{
  "parallel_block": false,
  "init_std_qkv": 0.0374,
  "init_std_o": 0.0,
  "optimizer": "adamw",
  "grad_clip": 2.0,
  "final_lr_fraction": 0.0,
  "doc_mask": true,
  "steps": 12549,
  "dataset": "wikipedia_en"
}
MLP neurons of a small language model. Each row is named by its layer, matrix (gate and up: input weights) and neuron, and shows model dimensions 16-79. Each number is 128 + 32 x the weight over its row's rms, rounded and kept within 0 to 255. A neuron's up and down rows have the sign that makes its largest values positive.
Before each neuron's rows, "fires in" lists the words (lower case) most often at its 100 highest values on Wikipedia text that the model never trained on. A number after a token or word is its count.

fires in: "first" 26, "same" 12, "second" 11, "number" 9, "other" 7, "last" 6
L4.gate518 [ 76 138  94 117 127 100 143 164 147 159 175 103 142 107 132 163  90 132 134 101 143 128 188 156 170 125 168 154  86 169 115  98 118 104 103  75 116 126 151 131 110  80 150 203 153 142 115  87 143 144  92  76 117  68 159  96 117  72 113 136 104  97  99 117]
L4.up518 [170 100 154 109 143 136 155 139 129  73 119 118 140 106 163 161 138  95 156 120 135 137 180  96 102 183 129 180 172 134 176 113 150 131 179 142 150 107 119 128 180  75 135 135 134 115 152  78  70 145 195 136  98  52 115 109 157  95 116 145  72 109  88 157]

fires in: "two" 31, "several" 27, "three" 21, "four" 7, "five" 5
L4.gate24 [ 93 107 165  91 134 136 107  86 167 113 134  66  79  91  83 127 166 148 178  99 120 122 138 130  76 143 170  78 112 111 195 124 157 108 140 198 105 147  95  94 110 159 134  78 175 137 132 140  98 160 183 149 104 173 116 126  77 148 142 112 163 143 136 135]
L4.up24 [ 81 152 118 108 100 127 104 133 119 104 128  45  53 146 134 101 118 108 119 118 133 170 129 134  92 156 158 145  96  96 131 126 149 125 177 144  88 119  99 148 130 156 136 126 194 142 140 100 130 151 140 114 115 144 133 105  85 129  99 130 171 168 122 116]

fires in: "as" 35, "assessed" 5, "results" 5, "singles" 4, "pos" 4
L10.gate325 [179 134  94 157 104  98 130 154 124 171 162 170  53  79 124 132 126 176 131 123  65 111 101  92  95 130  84 118 151 152 178 101 120 124 181 110 108 148 134 114 142 144  89 103 112 113 170  46 114 114 134 126 128 217 150  99 172 103 137  78 144 146 154 141]
L10.up325 [124 106 159 105 137 143 111  76 104 122 116 115 147 126 106  65 148 149 105 108 197 128  75 126 118  96 121 108 189  64 142 148 133  48  86 146 175 117 158 172 115 157 152 154 169 156  57 133  96  84 126 192 149  96 107 216 112 195 150 168 113 135 110 108]

fires in: "new" 45, "newark" 5
L10.gate311 [171 115 144  71 103 115  94 131 121 152  66 151 177 141 152 124 131 119 123 142  67 157 112  98  87 162  99 145 114 108 151 131 121 140 179 138 112 124 106 118 161  78 157 144 134  86 232 101  99  79 141 126  89 100 139 186 209 144 144 136 134 127 134 210]
L10.up311 [161 110 153 114 166  95 120 157 141 129 143 116  90 146 160 123 128 161 185 113  94 141 113 126  81 117  73 117 131 137 106 129 165 124 126 150 148 131 104 178 109 173 133 129 107 148  98  75 147 172 135 167  80 156 144 107 103 236 127 107  76 109 139 146]

fires in: "two" 29, "three" 20, "production" 10, "zone" 6, "products" 4
L3.gate536 [171 123 148 129 125 122 104 193  80 116 123 133  78 138 129  75 151 174 123 145 206 178 105 144 110  91 122  78 110  59 153 137 146 129 101 142 128 130  88 120 129 133 143  65 133 129 135 118  94  75 150 124 104 148 136 226 110 120 136 183 113 143 180 135]
L3.up536 [122 206 144 182 156 149  85 105 137  80  78 152  61  76 135 137 141 126 191  87 166  75 182 187 134  93 138 119 131 128 159 110 145 111 118 156 135 102 103 115 127 159 129 136 156  92 134 128 134  98 150 132  64  92 132 163 155 134 111 118 153 164 133 129]

fires in: "after" 37, "by" 14, "is" 14, "be" 6, "was" 5
L7.gate619 [176 121 111 164 123 162 138 119 139 111 125 159  98  86 101 137 106 132 178  97 104 149  79 137  79 140 141 135 122  96 136 160 161 116 147 127 149 108 166 147 145 141 133  69 117 216 125 144 120 163 181 104  38 119 116 136 115 122 180 121 106 109 150 138]
L7.up619 [128 157 137  99 113 168 168 112  28 135 121 116 116 126 143  75  62 101 126  66 129 151  99 148 163  92 159 124 117  95 147 117 192 108 116  89 142 120 125 172 127 142 149 120  99 104  85 147  93 142 132  59  84 127 110 128  81 140 201 109 150 140 120 136]

fires in: "so" 23, "software" 8, "soundtrack" 6, "soon" 6, "western" 4, "social" 4
L3.gate123 [147 191 127 149 144 150 114 133  72 115 102 144 112 156 130  52 174  69  67  83  75 123 149  96 100 120 102  85 165  91 142 122  68 123 170 136 127 100 128 107 106  68 162 160 157 166 129  99 205 123 139  99  89 171 134 189 148  97 152 137 217  55  94 152]
L3.up123 [128 110 142 136 184 158 100 146 143 107 116 104 179 124 180  85  84 134 130  66 115 155 136 177 149 207 125 167 114 113 163 138 115 122 163 128 150 126  79  96 174 156 121 153 105 126 145 137 121 123 144 127  96 173 126 138 215 106 133 121  72 121 118 107]

fires in: "17" 17, "13" 12, "february" 12, "30" 9, "29" 5
L3.gate335 [147 201 132  90 212  86 125 178 126 159  77 119 110  75 119 133  97 107 108 154 113 131 146 127 140 134 145 177  56 116 143 154  93 142 101 162 104 144 118 114 130 111 153 163  72 128 110 117 145 115 113 125 109 100 103 118 102 120 113 148 126 142  82 159]
L3.up335 [121 106 136 105 166 167 135 121  99 138 133 161 148 123 180 105 171 219 150 147 105 143 175 141  57 112 126 136 113  77 103 138 133 159  68 136 155 117 105 128 148 131 143 120  96 179 126  91 202 173 143  85 144  83  97  79 121 104 105 149 187 182 124 129]

fires in: "of" 51, "is" 8, "following" 5
L7.gate461 [199  80 157 104 151 173 159 109 132 179 105 157 126 129  77 107 120 131 142 137 102 172  83 110 107 148 154  87 182 112 111 164 141 173 107 129 143 139 184  93 150 140 168 144  76 162 181 163  34 132 157 107  44 182  90 167 109 114 166 103 107 118 140 108]
L7.up461 [154 126 110 106  97 149 142  67 143 142  63  75 142  76 152 136  92 164 118  88  76 151 120 125 102 105  95  80  98  78 138 112 117 112 175 130 115 145 171 139 143 153 145  60 131 185 178 111 125  96 160  82 102 134 168 128 161 144 152 104 154 104 122 131]

fires in: "on" 54, "near" 9, "and" 6, "of" 6
L6.gate493 [171 102 131 115  69 103 137  97  73 156 107 165 149 125 117 137 127 124 161 146 142  68 121 100 167 138 115 118 124  84 198  68 137 101 116 162  99 164 129 157 132 107 138 175 119 114 178 103 167 144  89 140 148 162 151 129 118 112 163 183 147 119 145 188]
L6.up493 [162 140  91 161 107 168  97 137 125 144  88 146 139 162 166 153 178 125 137 148  81 167  76  81 165 151 106 189 103 108 110 109 113 141 120 198 119 167  85 194 133 109 139 149 145  92 146 119 148 120  53 154 156 155 149 128 117 157  85 170 123  53 101 158]

fires in: "on" 18, "over" 14, "west" 7, "as" 7, "south" 5, "up" 5
L6.gate0 [134 154 143 120 105 141 157  82 142 104 101 126 133 137 135 121 162 145 113 141 137 118 104 123 116  89 122 137 102 146 170  88 224 113 164 169 143  87 111 167 105  93 128 193 152 124 219  49 126 111  88 152 127 134 177 169 165 116 131  95 126 139 156 114]
L6.up0 [123 127  83 128  62 112 146 153 138 114 133 110  96 154 112 150 177 190 171  88 133 148  91 103 155 128  83 123 109 161 103  64 100 170 154 139  83 115 164  98 196 118 194 126 161 114 160  81 110 169 133  99 134 163 151 141 179 104 124  84 196  94 135 196]

fires in: "all" 26, "that" 14, "one" 12, "this" 11, "other" 8, "first" 5
L7.gate334 [100 100 182  89 148 111 118 168 143 114 115  92 129 108 167 148  86  84 153 150  48  97 112  96  92 103 198 148 128 146 219  84 134 120 143 132 104 169 133 139  94  87 138 159  44 113 184 159 168  53 133  98 167  81 167 138 134 143 153 119 110 110 139 149]
L7.up334 [125 130 187 179 145  80 117 153 130 190 145 113 115 110  99 129 132 174 135 118 115 139 137 136 114 148 182 120  88  95 183 168 158  98  92 197 138 136 154 119 128 103 116 101 141 119  77  88 122 123 144 150  65 112 142 163 109 105 143 129  26 110  53 164]

fires in: "of" 58, "in" 11, "de" 4
L6.gate629 [146  73  81 131 125 170 147 183 163  73 128 130 118 107 127 113 172  87  91 144 159  74  56 127 109 127 112 138 123 143  99  87 115 104 154 167  85 130 190 100 150  58 146  94 124 121 178 104  58 108 102 102 150 131 170 156 127 132 125 154 114  54  97  75]
L6.up629 [136 109  99 127  79 142  54 130 169 151 143 115 217 101 125 169 140  81  77 131 112 131 158 169 161 168 102 122 186 154 128 110 155 107  96 128  97 139 110  39 165 170 113  92 180 103 145 148 103 211 116 170 108 122 107 157 141 203 136 182 133 142 126 130]

fires in: "this" 51, "may" 28, "june" 5
L3.gate200 [117  46 146 122 124 132  81 155  79 127 156 137 134  83 154 128 118 159 123  90 135 174 148 156 102 121 164 116 210 136 169 151 158 148 160  93 179  99 106 134  82 185 124 133 106 164 140 143 180  97 125 117  97 130 107 174 167 142 195  83 144 167 135 101]
L3.up200 [136 134 101 138 113 120 149 106 112 116 150 145 139 115 116 115 158 102 133 138 174 125 125 173  56 104 169  85 129 129 133 111 103 159 204 139 120 111 119 109 169 196  91 137  87 125 146 167 136 136  64 154 120 134 164 175 148  78 113  95 195 154 106 119]

fires in: "to" 41, "renamed" 6, "night" 5
L10.gate108 [156 102 138 147 123  91 100 119 113 191 123  70 134 140 103 111 152 163 123 150 118 130 151  98  90 154 177 120  76 130 177 125 123 160 111 167 108  82 155 108  83 112  85 134 133 119  82 105 131 118 124  98 145 149  78 122 206  53 162 101 148 105 153 168]
L10.up108 [105  95 156 103 123  97 133 114 150 103 140  83  95 104  83 188 161 128 106 118 175 129 171 107 117 140 190 127 116 163 190 103 128 151 155 202 102 133 135  73 157 108  57 128  75 181 120 139 134 148 128 128  72  84 135  96 193  97 109 146 100 101 130 154]

fires in: "english" 18, "however" 12, "different" 9, "see" 7, "involving" 5, "american" 5
L3.gate7 [130 157 139 159  96 167 181 184  98  90  99  64 138  96  50 123 123 164 135 183 151 125 162 145 131 148  91  84 134  95  64 119 168  97 153 113 159 126 176  94 137 113 107 197 108  83 140 111 113 124  92 166 113 133  77  71  95 120 113  98 145 189 134 136]
L3.up7 [107  89  87 208  96 159 165 113 111 141 129 108 154 129 137  73 225 129 110 164  92 134 134 126 135  99  78 118 120 165  96 115 202 167  95 156 146 156 123 106  70  95 173 187 102 147 166  68 105 131 181 147 164 131 105 186 153 146 163 111  87 124 173 137]

fires in: "information" 13, "research" 10, "development" 9, "production" 7, "power" 6, "support" 5
L4.gate615 [135  98 153 168 140 109 163 121 138 156 123 165 148  88  94 126 140 101 187 144 144 145 123 119  68 112 120  85 155 129 170 129 121  79 188 222 139 121 157  93 149 124 124  71 147 111 136 131 168  86 144 148 122 139 161  99 120  76 144 145 133 116 145 114]
L4.up615 [123 143 138 168 161 131 160  96  80 146 114 147 131 109 132  73 142  99 179 127 111 190 147 136  89  93 117 144 119 128 149 127  83  77 169 190 171 109 178 150 143 114 117 100 153  97 104 137 134  84 126 164 150 125 155 113 108  93 109 125 107 136 121 102]

fires in: "career" 22, "time" 12, "debut" 8, "same" 7, "release" 7, "public" 6
L4.gate200 [138 161 105 130 169 130 171 104 155 143 179 111  74 118 117  35 175  91 119 138 128 161 182 166  97 147 141 138 167 119  94 120 124 151 110 129 105 120 128 143 168  73  72 107  88  93 129 106 121 111 153 155 138 172 141  68  85 104 140 157 105 126  97  91]
L4.up200 [112 137  96 188 179 132 198 117  96 108 102 228 160 109 131 107 168 146 119 134 145  82 136 107  87 126  86 145 129 125 188 140  74 139 109 162  77 161 167 151 108 106 135 122 118 207 160 128 206  50 126 145 101 119 172 104 156 157 139  59 104 132 128 155]

fires in: "born" 25, "new" 9, "english" 8, "other" 7, "traditional" 4, "american" 4
L4.gate332 [107 125  92 140 133 139 178 132 126 152 134  68 125 134  88 160 174 142 144 107 160 138 163  66 130 146 151 131 117 185 128  85 136 150 140 138 144 149 135 122 146  96 170 155 139 106 111 106  81 108 171  93 116 139  97 164 114  61 150 156 103  83 116 155]
L4.up332 [156 102  99 142 123 159 211 126 154 132 194  69 110 150  73 135 177 100 150 122 178 153 141 101 102 208 141 142 137 118 114  93  90 146  96 187 113  88 146 137 156 167  96 109  97  83 132 121  95 112 140  88 125 112 188 166  59  94 155 143 110 113 103 140]

fires in: "as" 35, "de" 14, "by" 9, "in" 9, "drums" 4
L9.gate230 [117 102 152  96  60 112 132 157 129  60 148 134 124 122 105 125 120 134 128 130  79 162 138 104 149 149 108  66 184  84 139 138 115 144 149 109 101 144 131  55 107 161 140 100 140 103 150  99  77 121 116 151 114 141  92  64 173 109 136 101 122 132 139 203]
L9.up230 [ 95 173  75 115 122 165 121  49 169  95 154 122 152 132 116 134 198 125 113 114 147 135 156 122 117 162 117 133 113 158 126  91 125 131 112 139 148 130 114 102 141 128  73 116 178  87 158 126 168  54  58 120 132 169 113 123 127 108  92 190 104 120 108 109]

fires in: "season" 36, "february" 9, "by" 9, "episode" 7, "schutz" 5, "seasons" 4
L3.gate295 [163 113 161 164 132 127 133  80 123  90 172 153  90 146  96 123 153 106 146 108 109 119 175 135 157 156 133 127 176 104 131 114 139 121 147 171 167 113 163 140 189 149 126 125 208 112 132 125  97  81  96 163 108 176 112 121  95 190 181  64 179 109 134 147]
L3.up295 [ 68 102 101 101  94 114 191  99  84 127 136 122  86  77 127 109 180 129 141  78 132  92 139 190  37 169 156 184 145 127  94 127 170 160 141 130 108 184 115 151 190 143 103 139 101 119 170 135 129 154 135 130 104  92 147 128 153 143 131 149 117 121 174 126]

fires in: "and" 55, "an" 18, "any" 4
L3.gate400 [142 165 113  94 148 133 128 159 160 113 131 111 153 123 171 193 132 114 139 177  40 169 136 135 199 163 147 188 162 133 113 106 129  67 150 150 101 173 143 143 148 123 152 182 163 181 129 164 143 130 189 115 132 107 148  70  87 156 125 124 125 109 121 141]
L3.up400 [108 144  74 127 109 111 123 131 114 170 113 137 110  51 156 107  71 165 130 102 161 161  79 165 149  89 135  97  94 195 207 117 190 109 148 121 154 129  89 112 127 147 122 167 140 186 141  99 134 107 154  92 110 145 126  91 139  69 145 109  85  99 131 136]

fires in: "de" 32, "of" 18, "on" 6, "called" 4
L9.gate535 [163 147 168 170 138 107 139 151  75 107 112 163  69 139  87  86 182 121 115 163 138 151 117 135 129 126 107 106 133  85 132 138 162 120 144 143 115 168 178 102  94 169 156 137 122 129 199 151 119 189 121  73  75 144 123 142 136 148 151 151 119 152 164 121]
L9.up535 [165 131 154 138 106 133 141  65 113 115 110 113 120 125 100  91 154 145 136 137 155 184 154 128 124 133 107 107 110 122 136 121 126 145 158 125 146 181 114 141 163  48 113 163  74  78 156 169  95 127  93 160  85 109  91 101 116 116 104 143 169 141 164 174]

fires in: "and" 68, "university" 13
L4.gate258 [155 108 147 109 111 104  89 137 131  66  97 110 167 117 127 126 103 191 144 156  81 167 117 169 136 125 111 149  71 153 183 110 104 131 189  79 109 159 112 157 109 165 182 126 139 185 136 127 128 158 128 128 137 106 101 114 170 135 127 103 108 111 101 167]
L4.up258 [173 187 161  80 123 143 144 135 128 119 102 129 141 142 142 146 111 139 158  95 148 133 144 108 109 108 156 117  88  85  99 123 144 176 188  85 126 100  89 153 143  44 216 145 101 149 139 121 165 100 134  83 133  81  98 123 138  79  95 149 146 120 136 129]

fires in: "so" 23, "software" 8, "2018" 8, "soon" 6, "soundtrack" 6, "social" 6
L3.gate412 [147 130 130 168 103  85 167 221 136  90  94 194 146 117 163 145 124 110  93 111  87 172 142  86 134 137 102 172 132 114 145 101 134 169 153 115 210 124 152 121 183  93 151 150 137  92 135 121  94 201  78 114  95 136 152 106 124 181 123  92 131  98 110  78]
L3.up412 [171 176 155 114 159  99 137 140 186 141 123 156 166 178 152 133  97  59 128  95 150 143 132  73 175 155  71 130 151 111 118 125 122 153  93 126 154 151 122 105 156 148 103 103 168 142 113 119  84 128 127  90 114 159 117  87 128 160 102 127 159 161 132 173]

fires in: "english" 19, "france" 19, "time" 14, "collection" 9, "title" 5
L3.gate94 [115 176 158  99 136 126 157 121 160  83 150 116 139  94 113 105 112  76 114 120 144 148 119 141 170  78 113 191 114 134 102  75 134 148 128 184  77 126 120 122 135 101 122 200  77 175  64 151 118 150  83 101 158 131  66 141 143 113 125 144 120  95  76 127]
L3.up94 [ 60 197 177 116 149  47 163 157 150  97  94 125 159 110 152 109  96  91 150 161 167 144 129 113 134 101 152 126 185 181 138 100  92 168 129 148 105  72 146 145 131 121  91 184  88 172  89 109 120 169 117 134 118 154  87 117 143 118  85 128 153 120 124 144]

fires in: "before" 18, "after" 17, "said" 10, "that" 8
L4.gate388 [146 150 104  75  86 122 131  54 148 107 107  87 164  87 151 169  46 103 174 100  85 133 104 137 118 143 155 129 183 140 153 132 137 142 150 102 177  74 135 172  91 112 101 143 148  92  97 114 125  80 166 109 145 156 149 151 145 158 117  93 150 136 112 147]
L4.up388 [134 136 181 149 105  90 176 236 160 124 146  89 134 164 138 177  68 128 139 150 111 112 127  65 116 164 119 177 163 100 143 136 137 141 108 170 149 136 162 154 117 134 124  78  84 111 125 103 159 114 132 166  88 186 129 143 106 154 137  49 123  83  58 113]

fires in: "it" 65
L4.gate116 [126 128 125 131 181  97 157 209 108  53 120 147 139 144 149 141  81 129 147 152 100 115 103 121 129 139 137  95 113 220 140 176 134 116 151 165  29 131 138 130 103 143 117 141 168 137 121  98 133 135 137 214 114 163 134 122 143 149 125 144 104  98 124 115]
L4.up116 [170 128  50 124 154 129 132 116 113 159 127 184 129 123 128 172 147  99 106  81  66 115 140 102 118 119 102 134 134 169 101 152 108 118 109 130  66 136 137 124 129 142 138 148 116 119 124 125 100 110 123 109 139 113 134 100 123 144 136 218 166 160 109 121]

fires in: "to" 42, "little" 6, "living" 4, "limited" 4, "literary" 4, "lieutenant" 4
L9.gate250 [142  93 132 145 155 148 140 115 196  93 121 120 180 131 115 117 140 140 150 105  69 112 125 100 119 108 143 177 140 120 115 127 172 141 130 108  86  90 180 122  88 180 170 116 103 150 152 129  99 194 127 103  97 170 114  92 207  93 165 155 194 116 133 106]
L9.up250 [ 99 102 134  82  89 120 105 160  56 161 137  89 119 103 145 133 119  93 115  64 158 129 149 180 131 157 139 136 138 171 129 106 168 157 199 191 111 127 136 176 120  89 158 163 129 145 121 137 118 169 129 150 111 180 109 153 149 102 125 157 174 125 108 200]

fires in: "at" 60, "league" 8
L6.gate18 [197 181 178 140  81 117 153 147 123 139  88 111 124 184 107 122 132 125 152 170 103 169 133  60 147 108 183 123 136 120 146  86  95  93 143 164 126 107 159 153 119 139 164 123 159  98 188  63  99 133  96  58 140 145 136  98 158 150 167  82 107  75 169 177]
L6.up18 [109 113 110 142 188  79 177 134 154  52 148 131 132 191 143  58  74 193 152 143 114 171 127 101 134 130  97 153 167 185 115  31 111 155 116 114  64 126 162 191 169 126 128 112 130 172 109 110  69 129 166  97 110 131 175 157 175 129 149 112 118 106 125 117]

fires in: "when" 23, "before" 17, "until" 13, "after" 12, "that" 7, "since" 6
L7.gate77 [171 145 125 107 115  83  97 109 143 131 125 135  93 112  85 174 109 158 154  99  79 130  71 179 149 121 119 140 148 165 147 118 128  83 131 119 180  93  96 143 125 157  85 104 159 107 104  89 136 127 141  62 100 131 176 152 132  92 173 112  90  69 103 181]
L7.up77 [ 72  70 103 138 149 182 121 213  69  99  94 123 196 135 106 122 146 155 157 133 113 107 105 111 117 135 121 100  90 159 138 145  82  75  94 184 123 143 169 108  62 153 140 134 176 114 185 143 149 121 109 104 151 146 135 131 135 134 126  80 165 113  95 153]

fires in: "as" 51
L9.gate89 [147  57 110 119  82 175 141 150 152  85 154 146 127 170 115 176 104  97 131 117 119  81  74  69 133 153 142  58 115 159 144 169 190  89 111 135  65 107 183 136 108 166 122  61 124 153 103 108 156 145 160 180 121 145  99 131 112 113 138  91 166 110 137 149]
L9.up89 [145 165 177 198 120 136 159 116 173 134 134 100 132 157 152 133 180 111 168  55  98  80 169  51 134 154 130 178 164  72 141 142  78 120 120 151  63 161  75 142 171 161  88 138 150 130 110 145  82 117 129 143 130 108 134 166 137 124 147 150  88 113 113 120]

fires in: "as" 48, "other" 8
L4.gate446 [127 112 128 163 112  94 170 107 113 163 126 140  83 167 136  88  84 137  66  69 145 142 123 119 143 117 113  82 104 128  85  92 202 120 116 113 165 127  95 130 120 122 112 128 195 156 141 135  75 145 146 102 110 149 117 124 171  82 151 122 115 126 122 132]
L4.up446 [ 95 111 125 145 178 128 169 122  70  90 138 125  72 134 108 150 152 168 155 114 238 127  97 122 107 109 151 123  92 161 131 108 109  89 137 128 154 137 137 131 147 161 113 145 187 118 139 129 152 104 129  68  92 118 153 165 144 155 199 117  79  97 165 116]

fires in: "on" 29, "through" 24, "throughout" 9, "text" 8, "may" 8
L3.gate465 [171 135 111 157 122 141  39 175 115  63 139 169 161 102 122 146  43 149 157 153 104 108 150 132 153 114 115 132 151  83 130 155 123 114 172 106 128 124  88 134  72 183 155 168 126 114 109  98 114 154 125 130 150 196 114 145 189 152 116 162  82 165 169 156]
L3.up465 [172 100 114 168  75 150 110 159 143  82 111 126 140 173 130 126  81 139 106 171 189  92  92 104  91  67 108 150  92  99 147 179 122 132 151 144 107 140 155  95 174 141 138  88 127 112 146 104 146 102 114 152 111  98 182 122 156  80  88 132  79 145 122  57]

fires in: "was" 96
L3.gate460 [115 138 136 143 139 138 126 166 141 126 100 142 118  91 101 154  97 150  91 132 148 110 100 108 127 162 122 143 125 117 184 174 159 125  80 112 166 153 134 114 184  78 110 115  65 111 149 147 146 167  91 140 137  70 112 153 152 132  97 201 121 118  79 167]
L3.up460 [ 93 110 106 125 178 111  97 227 139 131 101  85 184 130 135 129 165 118  93 105 146  74 116 157 137 145 102  10  58 130  98 136  95 116 131  96 157 155 113  79  93 157 120 144 122 119 168 141 113 142  55  79 130 161 158  87 114 124 104 138 144 113 196 122]

fires in: "they" 55, "university" 10, "atlético" 7, "at" 5, "atkins" 4
L4.gate425 [115 143 138 161 179 131 158 207 102 165 134 118 106 139 119 156 159 126  75 118 140 126 153 138 116  96 119 127 137 103 123  96 150 111 139 155 105  88 131 105 139 136  97 130 164 151 137  64  72 130 134  82 111  35 126 126 114 106 121  50  99 117 156  97]
L4.up425 [185 140 130  97 114 121 107  84 205  93 134 107 171 104 123 157 142 118 160 163 119 150 100 179 150 149 139 157 100  92 127 110 136 176 111 147  50 139  90 138 152 154 152 134  62 121 120 167  50 154 164 228 145 115  91 104 146 126 126 146 143 115 130  76]

fires in: "it" 51, "italy" 10, "2001" 10, "its" 5, "italian" 4
L3.gate498 [168 155 124 112 170 180 148 107 158 133 129 119  77 123 157 133 150  91 166 136 145 167 106 145 174 167 106 123  53 149 108 115 109 139  85 140  87 130 103 122 134  92 103 195 179 184 157 130 179 127 201 108 117  97 153 135 175  10 138  95 171 113  97 148]
L3.up498 [128 149  86 153 163 125 187 145 176  92 159 128 193  62 120 149 171 172 151  69 138  93  98 131 113 174 156 159 166 100 130 162 145 165  44 142  84 128 193 124 160 114 153 132 143 125 152 144 146 116 170 146  66 123 121 119 111  82 136 136  91 184 141 124]

fires in: "other" 36, "of" 33, "others" 5, "results" 4
L4.gate256 [112 112 105 154 162  92 116  64 118  99 140 160 127 133 131 109 173 160 150 196 141  93 119 151 126 110 114 114 174  86 162 184 133  89 123 114 133 109 111 132  75 163 105 135 106  76 156 185 127 113 146 127 127 124 148 139 203 159 177  96 121 137 112 143]
L4.up256 [107 125  94 107  94 135 123 132 138 158 142 142 172 157 134 114 137 103 119 131 114 168 131 100 127 116 148 110 116 126 121  94 131 131 140 103  73  26 157 126 149  77  68 140 243  81 117 135  90 174  99 153 131 150 159 108  74  78 154 221  97 123  96 105]

fires in: "it" 39, "mode" 8, "love" 4, "its" 4
L10.gate594 [151 114 105  65 110 139 193 101 121 107 123 159 171  55  64 125 100  94 185 140 140 108 143 100 108 130 108  87 133 122 119  95 203 130 116 112 121 143 117  98  83 106 145 193 134 132 174 122  76 115 129 153  87 121 104 119 130 123 111 133 144 185  71 119]
L10.up594 [142  94 157  31 162 157 155 125 146 128 121 133 126  77 108 186 137  85 150 140 107  95  87  64 120 188  76 145 173 128  57 104 181 161 139 121 131 126  69  81 115 148 155 167 110 148 149 143 114 125 174 128  58 123  98 158 115  92 153 142  70 132 102 109]

fires in: "and" 41, "they" 37, "which" 6, "old" 4
L4.gate216 [162 182 154  94 124 134 105 107 142  58  89  44 170 111 116 154  90 139 135 167 160 102 176 126 134 153 168 146 131 174 110  82 121 176 120 112 116 120 110  95 122 109 173 132 150 148 142 111  93 112  98 123 150 152  99  67 137 106  95 149 158 167 103 168]
L4.up216 [123 111 191 141 100  71 111  92 120 135 136  71 152  73 124 137  75 128  80 153  89  89 128 125 150  70  89 141 149 100 139  92  96 101  56 158 149  74 142  92  88 147 145 139 120  78 116 159 209  86 131 150 105 140 187 114 155 192  74 167  98 160  94  95]

fires in: "at" 50, "since" 12, "different" 4
L3.gate331 [151 142 125 137 117 173 168 138 116 126 133 126  80 144  95 123 212 173 176 144 158 148 124 142  78 177 125  72 116 190 138  74  35 163 156 123 132 101 121  99 157  82 136 152 106 108 128 151 166 150 153 161 135 119  78 154 141 113 138 146  67 167  95  88]
L3.up331 [ 95 103 113  75  73 112 148 133 103 162 147 157 164 146 102 155 104 109 168 161 123  96 151 131 130 181 146 134  83 168  82  66  93 115 159 131 123 111  51 117 178 174 153  97 139 135 129 148 142 134 150 107 133 182  60 136  60 140 157  41 133 162 186 172]

fires in: "south" 16, "in" 15, "east" 7, "southwest" 5, "northern" 5, "west" 5
L3.gate620 [104  65  78  98 127 107  81 134  81 170 125 143 110 123 120 117 145 166 160 145  95  94 126 120  99 100 127 101 140 190 140 138 106  74 166  71 176  81 146 153 175 131 139 126  71 152 105 100 109 153 169  97 164 161 161  86 179 159 135  89 128 115  62  63]
L3.up620 [145  86 137  91 140  91 144  84 157 110 105 176 105 111 103 162  34 116 135 100 151 132 186 169  82 124 129 135 107 118  97 101 179  87 130  92 155 116 139 139 130 126 131 145 173 164 131 122 161 187 183 136 188  83  98 124 127 104 126 169 177  77 147 164]

fires in: "other" 22, "100" 9, "0" 8, "commander" 5, "others" 4, "manager" 4
L3.gate483 [115  95 161 124 122 134 159  93 157  90 136 124 100 138 147 161  96 146 162 139 141 106 134 144 107 159 110 139 194 106 150 161 160 139 128 132 138  87 108 140 135 147 119 145 201  88 129 119 143  63  87 123 120 146 154 131 186 109 155  95 139 113 154 125]
L3.up483 [190 146 166 153 156 133 129 132 104 136 145 175 128 155 103 191 195 158 116  88 164 150 140 177 109 120 169 147 163 129 186 103  81 161 125 195 156 143 111  97 153 143 131  77 126 110 124 110 177 100 146 133 128 162 114 141 151 165 113 143  84 126 197 107]

fires in: "about" 31, "after" 25, "before" 23, "qualification" 7
L3.gate109 [162 139 181 150 125  90 149 110 160 131 139 114 111 102 135  65 115  97 123  82 102 172 133 146 156  55 130 150  99 129 134 119 175 153 124 162 130 134 111 142 139 136  59 163 112  64 108 130 157 140  90 143 143  84  97 117  59 203 106 132 117 122 149 210]
L3.up109 [ 87 157 118 147 195 109 145 141 126 142 134 102 171 169 115 116 159 189 148  55 125 139 152 104 100 109 128 184 103  99 100 117 123 132 160 130  79 121 137  54 162 176 147 152 186 143 134 143 112 103 116 121 113  98 177  77 135 129 124 129  92 149 159 170]

fires in: "which" 67, "dr" 4
L3.gate399 [ 88 135 126  79 129 127 103 132 167 151 124  78 155 104 132 186 133 188 214 138 104 116 189 142 159 120 114 127 134 126  65 180  72 166 156 128 127 113 130 113 129  52 142 171  95 136 118  97 126 163 132 126 108 123 132 155 140 101 100 142 136 145 140 140]
L3.up399 [ 87 129 131  81 120 141 123 140  87 142 136 117 168  86 133 105 149 156 161 160 143 164  86 161 113 150 203 170 132 178 120 127  71 116 162 144 104 123 112 129 154 117  88 115 165 127 132 109 216 119 113 156 163  78 124 151 192 106 129 128 104 139 161  92]